Weights of a small GPT-style language model, trained from scratch on English Wikipedia: RMSNorm before each block, no biases in attention or MLP.
MLP neurons of a small language model. Each row is named by its layer, matrix (gate and up: input weights) and neuron, and shows model dimensions 16-111. Each number is 200 + 40 x the weight over its row's rms, rounded and kept within 0 to 999. A neuron's up and down rows have the sign that makes its largest values positive.
After each neuron's rows, "fires on" lists the tokens most often at its 100 highest values on Wikipedia text that the model never trained on.

L7.gate457,219,171,214,224,235,204,224,153,149,219,195,159,126,251,158,226,206,168,190,166,190,178,181,235,205,210,169,155,185,216,223,208,259,248,145,257,146,257,236,175,223,231,227,285,245,166,210,187,261,187,181,182,238,222,152,237,205,167,97,210,219,128,200,144,219,201,213,199,230,195,237,158,172,156,217,145,185,189,218,119,193,208,84,212,262,237,234,161,223,225,140,206,161,180,176,271
L7.up457,265,312,212,251,231,175,182,251,233,220,210,167,225,183,171,268,149,274,184,169,138,247,242,241,158,142,190,236,204,195,231,191,250,225,222,234,207,183,235,260,226,232,144,202,203,152,204,272,202,216,122,250,188,182,226,158,190,178,183,128,219,197,233,173,253,233,183,116,166,227,210,203,136,186,209,240,207,218,196,202,130,235,190,204,182,264,179,116,169,234,283,139,84,156,189,130
fires on: " t", "u", " A", " be", "There"

L8.gate250,173,215,180,196,200,197,192,158,182,231,200,228,219,234,213,117,241,178,131,125,161,236,248,234,248,244,246,198,256,218,187,201,208,284,185,188,202,225,151,157,258,120,165,219,259,209,190,239,226,235,183,144,197,184,194,130,179,235,222,204,189,219,196,162,255,244,178,192,244,223,275,223,248,243,288,204,126,127,263,172,153,244,213,246,194,168,181,166,177,141,212,249,206,219,234,254
L8.up250,196,176,241,196,222,188,231,226,161,122,95,149,214,155,167,170,240,153,165,117,232,268,196,181,207,107,246,281,136,128,212,174,252,191,157,210,186,234,191,243,131,183,209,251,248,248,180,125,198,253,187,158,214,181,207,222,164,261,213,202,172,216,258,181,217,235,198,230,243,185,140,173,124,214,223,241,235,235,206,159,199,234,188,145,206,243,184,175,163,235,164,214,167,250,184,152
fires on: " A", " a", " M", " =\n\n"

L9.gate200,132,225,219,156,184,206,308,128,219,217,176,206,187,208,125,182,181,139,165,148,240,222,185,283,252,188,152,199,260,202,231,175,221,244,156,244,232,222,260,206,180,173,228,247,225,208,149,233,185,226,215,152,193,226,225,199,149,214,219,222,278,184,219,225,189,184,216,210,173,198,224,236,267,237,184,247,237,296,268,120,150,163,132,223,242,224,193,219,190,219,112,204,228,177,220,196
L9.up200,172,276,199,163,232,165,220,197,137,179,131,229,183,201,148,189,231,211,117,175,190,253,201,208,198,199,135,247,206,147,213,178,191,173,210,264,181,179,247,166,172,222,211,238,264,170,179,220,201,208,122,234,209,242,155,196,238,249,162,214,209,214,253,128,206,165,190,178,176,252,188,190,220,204,161,244,232,239,196,214,174,231,146,196,188,219,139,226,189,255,242,187,191,197,168,221
fires on: " A", "a"

L5.gate375,266,278,166,185,214,169,228,279,185,174,256,192,155,131,260,168,157,225,205,123,190,129,191,243,230,177,174,245,199,216,235,176,144,209,228,263,195,198,240,224,208,147,253,191,135,207,199,196,222,147,168,189,207,297,190,272,127,124,179,181,207,78,220,201,282,229,229,161,222,255,151,206,227,192,254,125,208,216,235,169,183,201,252,219,136,169,163,155,217,193,264,180,200,215,169,208
L5.up375,263,198,125,198,211,197,218,253,156,257,263,194,158,202,231,197,219,216,215,197,147,132,175,212,273,229,183,250,188,215,189,176,190,223,214,232,133,231,211,189,190,170,173,216,185,168,173,176,280,142,198,204,233,203,182,178,198,223,228,139,187,133,235,270,218,206,288,216,297,250,120,170,251,205,209,104,200,207,179,177,236,247,220,159,170,207,159,138,176,156,218,270,159,214,144,138
fires on: " p", "p", " Poland", "k", "-p"

L7.gate432,196,126,225,202,259,177,217,146,186,160,236,192,174,209,223,215,214,219,232,229,172,179,246,245,309,194,223,141,170,176,199,242,170,156,154,258,147,213,209,174,199,224,192,179,194,145,279,174,150,185,218,204,186,215,210,214,160,170,142,249,260,202,181,183,202,156,188,198,199,223,303,149,235,186,242,143,240,153,224,97,232,229,212,179,240,217,178,203,166,210,233,274,203,168,195,168
L7.up432,221,147,237,193,219,183,225,169,181,195,160,211,192,215,216,208,210,239,245,191,215,180,170,209,127,95,219,236,242,186,211,202,245,145,208,235,187,222,170,260,240,135,127,92,225,97,205,174,158,210,177,263,248,195,167,187,178,245,190,175,152,211,264,192,217,205,192,229,189,255,237,254,169,167,239,174,244,181,237,153,225,227,168,207,179,117,141,247,158,205,197,262,242,236,194,152
fires on: ",", "—"

L8.gate15,185,203,181,208,149,184,140,193,223,260,214,248,173,209,109,189,233,205,172,233,252,181,242,189,183,197,192,164,174,194,258,222,192,225,106,189,255,219,134,159,177,227,248,232,220,225,165,162,166,188,175,228,149,237,197,188,229,225,312,215,210,240,189,173,245,213,236,173,198,194,255,108,166,207,197,198,208,222,258,202,230,217,231,225,230,222,201,158,270,145,149,204,249,188,184,247
L8.up15,216,302,177,201,191,195,191,190,202,231,124,192,260,209,118,155,254,171,203,220,240,220,240,233,272,246,194,232,125,250,215,185,214,243,207,289,196,170,121,182,237,224,215,273,197,145,180,116,155,158,198,180,192,246,247,181,223,236,198,247,197,183,243,261,213,272,297,241,284,165,231,237,141,198,218,188,178,220,164,189,224,136,142,181,202,208,215,175,185,205,233,253,253,119,223,257
fires on: " a", " as", " became", " =\n\n", " years"

L8.gate61,175,260,207,182,161,248,173,180,267,163,249,164,240,215,210,256,169,162,226,226,159,245,276,214,170,182,207,262,209,240,181,211,241,170,176,234,215,255,201,191,171,213,216,216,202,194,219,130,227,163,248,215,207,163,259,180,206,220,127,126,217,191,218,137,180,226,260,181,271,201,185,183,229,276,153,189,191,198,179,118,206,207,195,227,159,290,237,169,228,188,232,203,208,222,193,272
L8.up61,155,234,174,185,156,197,234,213,186,212,174,170,200,223,229,218,218,233,145,242,164,206,228,128,191,186,237,184,115,174,204,164,203,188,237,251,224,177,212,194,179,192,231,181,182,236,193,270,175,209,174,205,253,238,196,171,217,238,172,155,253,160,228,166,190,146,147,276,190,180,185,220,293,214,192,119,204,221,235,192,165,249,164,246,201,188,227,244,260,150,233,181,195,255,172,218
fires on: " t", "z", "am", " L", " "

L6.gate270,311,110,313,169,145,155,162,213,152,195,224,209,170,167,210,213,136,214,178,208,241,216,208,223,258,187,232,198,225,186,241,193,153,157,151,186,181,207,245,228,206,158,192,231,143,202,134,101,233,216,102,156,238,164,209,197,166,162,255,197,136,225,191,164,166,234,235,180,226,236,215,239,138,217,254,197,250,90,246,167,260,211,202,188,188,236,235,192,323,168,192,224,219,190,227,193
L6.up270,210,204,150,177,185,132,174,209,199,248,224,169,174,257,180,140,201,257,203,211,208,126,200,225,232,194,127,261,237,244,223,166,242,173,202,227,238,160,218,233,195,182,173,145,239,167,253,160,216,135,140,246,238,127,155,220,162,141,222,153,256,232,292,138,173,144,220,259,196,214,169,241,246,124,220,192,173,235,204,174,267,202,137,242,152,161,208,206,206,207,215,304,229,189,207,171
fires on: " but", "\",", ",", "—", " until"

L7.gate98,210,293,238,142,205,177,131,229,251,224,171,276,161,217,93,183,214,211,172,176,199,263,228,128,185,284,239,207,164,173,203,191,155,200,204,160,168,204,197,161,210,227,201,246,189,172,179,166,252,229,269,192,171,201,271,152,248,181,221,213,160,149,183,143,190,269,254,245,289,180,173,143,197,185,291,201,112,252,248,236,165,177,176,188,208,236,101,133,267,197,249,211,231,196,238,193
L7.up98,208,203,145,213,143,252,156,165,250,201,185,167,219,207,196,164,273,219,216,151,263,198,223,156,201,195,246,278,145,183,136,231,276,208,165,170,188,124,173,158,222,206,240,151,182,154,143,187,182,206,190,223,263,200,203,191,245,159,214,201,174,191,278,224,224,239,249,124,238,210,293,135,202,232,246,241,220,160,251,211,136,109,215,219,211,217,140,134,179,195,277,194,254,203,260,255
fires on: " as", " was", " became", " and", ","

L8.gate239,252,203,271,189,149,289,201,232,190,178,215,151,172,177,166,162,199,247,282,234,278,245,236,166,201,212,221,152,160,121,172,245,214,177,185,151,142,212,169,166,173,105,233,189,265,165,193,135,157,215,233,228,228,202,222,229,284,214,170,189,161,191,176,182,169,182,218,296,213,183,206,211,165,121,241,137,207,230,183,211,270,195,161,217,183,200,186,105,191,208,188,175,206,149,172,201
L8.up239,240,140,135,243,228,226,241,187,220,225,269,152,180,196,179,214,272,162,122,174,202,267,241,200,230,254,273,253,209,167,258,206,248,208,152,230,248,194,222,158,232,218,176,199,173,198,216,218,205,221,165,160,180,82,210,147,270,138,245,195,203,248,206,195,205,165,245,187,266,172,219,179,190,115,159,217,185,175,183,226,190,176,227,226,241,271,242,138,133,192,152,192,161,173,174,162
fires on: ",", " and", "ered"

L11.gate470,155,125,289,190,191,213,144,191,233,163,217,230,128,156,213,205,248,214,228,204,216,186,198,177,187,221,203,221,221,191,242,166,198,146,245,186,184,293,202,129,192,204,176,147,247,239,217,110,217,188,274,205,182,110,259,127,169,220,256,192,231,154,202,164,245,218,276,180,277,203,242,145,207,139,212,115,302,215,202,303,265,189,216,172,242,213,212,203,191,199,245,175,184,242,254,255
L11.up470,282,200,210,234,199,180,193,213,229,254,222,168,198,211,146,98,266,166,85,169,217,244,212,159,275,258,232,186,139,207,250,184,226,139,215,200,203,156,249,161,201,198,222,221,226,182,195,153,233,199,237,224,234,189,233,204,222,236,116,244,169,183,210,227,192,193,230,242,208,199,366,180,213,270,153,207,216,260,191,191,270,192,261,214,235,162,175,183,242,193,224,206,177,204,168,187
fires on: " is", " was", " as", " became", " Website"

L7.gate151,198,219,145,291,187,170,199,203,185,216,247,217,148,226,191,153,178,135,190,205,180,222,243,178,146,177,193,172,242,276,234,217,184,184,162,219,203,185,194,191,167,163,154,138,147,182,179,192,271,198,194,227,172,111,185,251,167,197,181,259,193,166,154,201,249,197,229,296,169,259,159,177,214,130,244,181,200,195,195,162,252,205,219,213,171,187,196,178,271,132,171,207,282,179,203,110
L7.up151,233,222,204,272,123,183,131,157,187,219,226,155,167,193,178,208,164,131,219,176,201,176,131,173,165,137,199,166,250,299,185,196,235,160,272,242,130,203,196,163,181,140,134,127,141,136,176,192,245,155,199,207,233,166,194,224,160,153,200,223,263,220,287,220,178,126,154,210,155,174,211,196,178,184,164,183,114,202,285,178,209,214,162,201,191,107,191,157,234,190,218,239,251,113,242,184
fires on: "i", "ian", "ish", "rian", "an", "arian"

L7.gate185,171,207,171,139,155,207,154,209,249,229,157,196,123,176,254,226,260,192,196,211,247,210,252,211,180,271,223,111,202,286,207,206,186,226,153,188,253,183,169,146,214,222,182,257,149,257,135,216,243,243,207,227,269,228,239,161,174,212,269,202,156,108,204,108,212,242,237,232,189,237,211,168,188,103,227,239,253,162,228,261,167,174,168,194,155,229,195,148,165,174,132,229,197,206,222,221
L7.up185,192,193,171,239,172,248,211,191,233,219,218,190,154,172,186,208,259,210,194,218,279,269,231,188,199,257,235,189,182,328,162,261,249,249,208,144,272,142,242,187,208,239,196,226,276,189,190,199,232,155,185,145,232,222,192,176,219,197,201,165,237,167,232,195,194,222,278,242,224,135,139,71,245,114,281,222,221,243,177,203,228,198,299,90,182,164,207,105,218,218,198,200,161,180,210,209
fires on: " as", " appointed", " elected", " was"

L12.gate29,224,190,237,196,183,282,156,212,193,254,202,197,210,179,216,105,195,159,220,181,217,167,137,245,232,163,155,261,207,200,320,177,200,264,209,222,229,189,218,155,242,225,204,159,275,212,138,143,192,174,251,233,177,276,277,212,145,184,221,208,242,152,216,169,217,262,181,168,184,178,179,179,206,198,180,210,209,180,233,109,212,168,131,222,178,151,169,172,309,237,217,191,236,194,220,163
L12.up29,216,223,189,178,164,282,189,185,174,188,221,207,195,228,212,159,245,142,233,170,201,160,73,256,234,182,138,207,150,211,282,188,200,239,205,234,204,137,256,139,193,180,178,246,209,218,159,196,233,200,253,165,141,228,210,182,95,215,218,199,192,178,220,211,171,220,249,251,202,154,134,224,197,251,225,183,216,185,189,149,206,203,146,221,193,130,167,165,250,225,208,207,190,185,206,210
fires on: "P", "p", "-p", " P", " comp"

L10.gate246,179,184,168,120,219,166,236,188,229,209,220,120,163,211,151,197,229,189,177,195,164,206,219,166,223,118,172,207,243,214,260,153,213,208,143,330,203,122,217,143,217,151,175,190,152,196,186,148,197,293,122,145,233,161,174,191,168,234,206,263,134,238,201,177,235,114,175,257,211,273,194,176,247,179,155,284,202,196,195,222,172,153,240,218,259,224,158,235,251,217,184,267,236,183,212,174
L10.up246,202,218,218,123,130,213,192,207,135,196,155,241,187,223,190,197,196,159,167,205,255,181,256,213,230,220,250,207,202,232,207,200,279,171,152,235,147,182,234,185,217,237,222,248,209,239,196,261,212,255,129,186,169,156,157,142,159,196,203,263,202,216,199,202,216,152,212,174,138,164,225,243,179,156,128,283,202,254,243,196,243,187,241,164,202,218,183,180,252,237,152,290,246,233,245,175
fires on: " E", " years", " minutes", "our", " $", " A"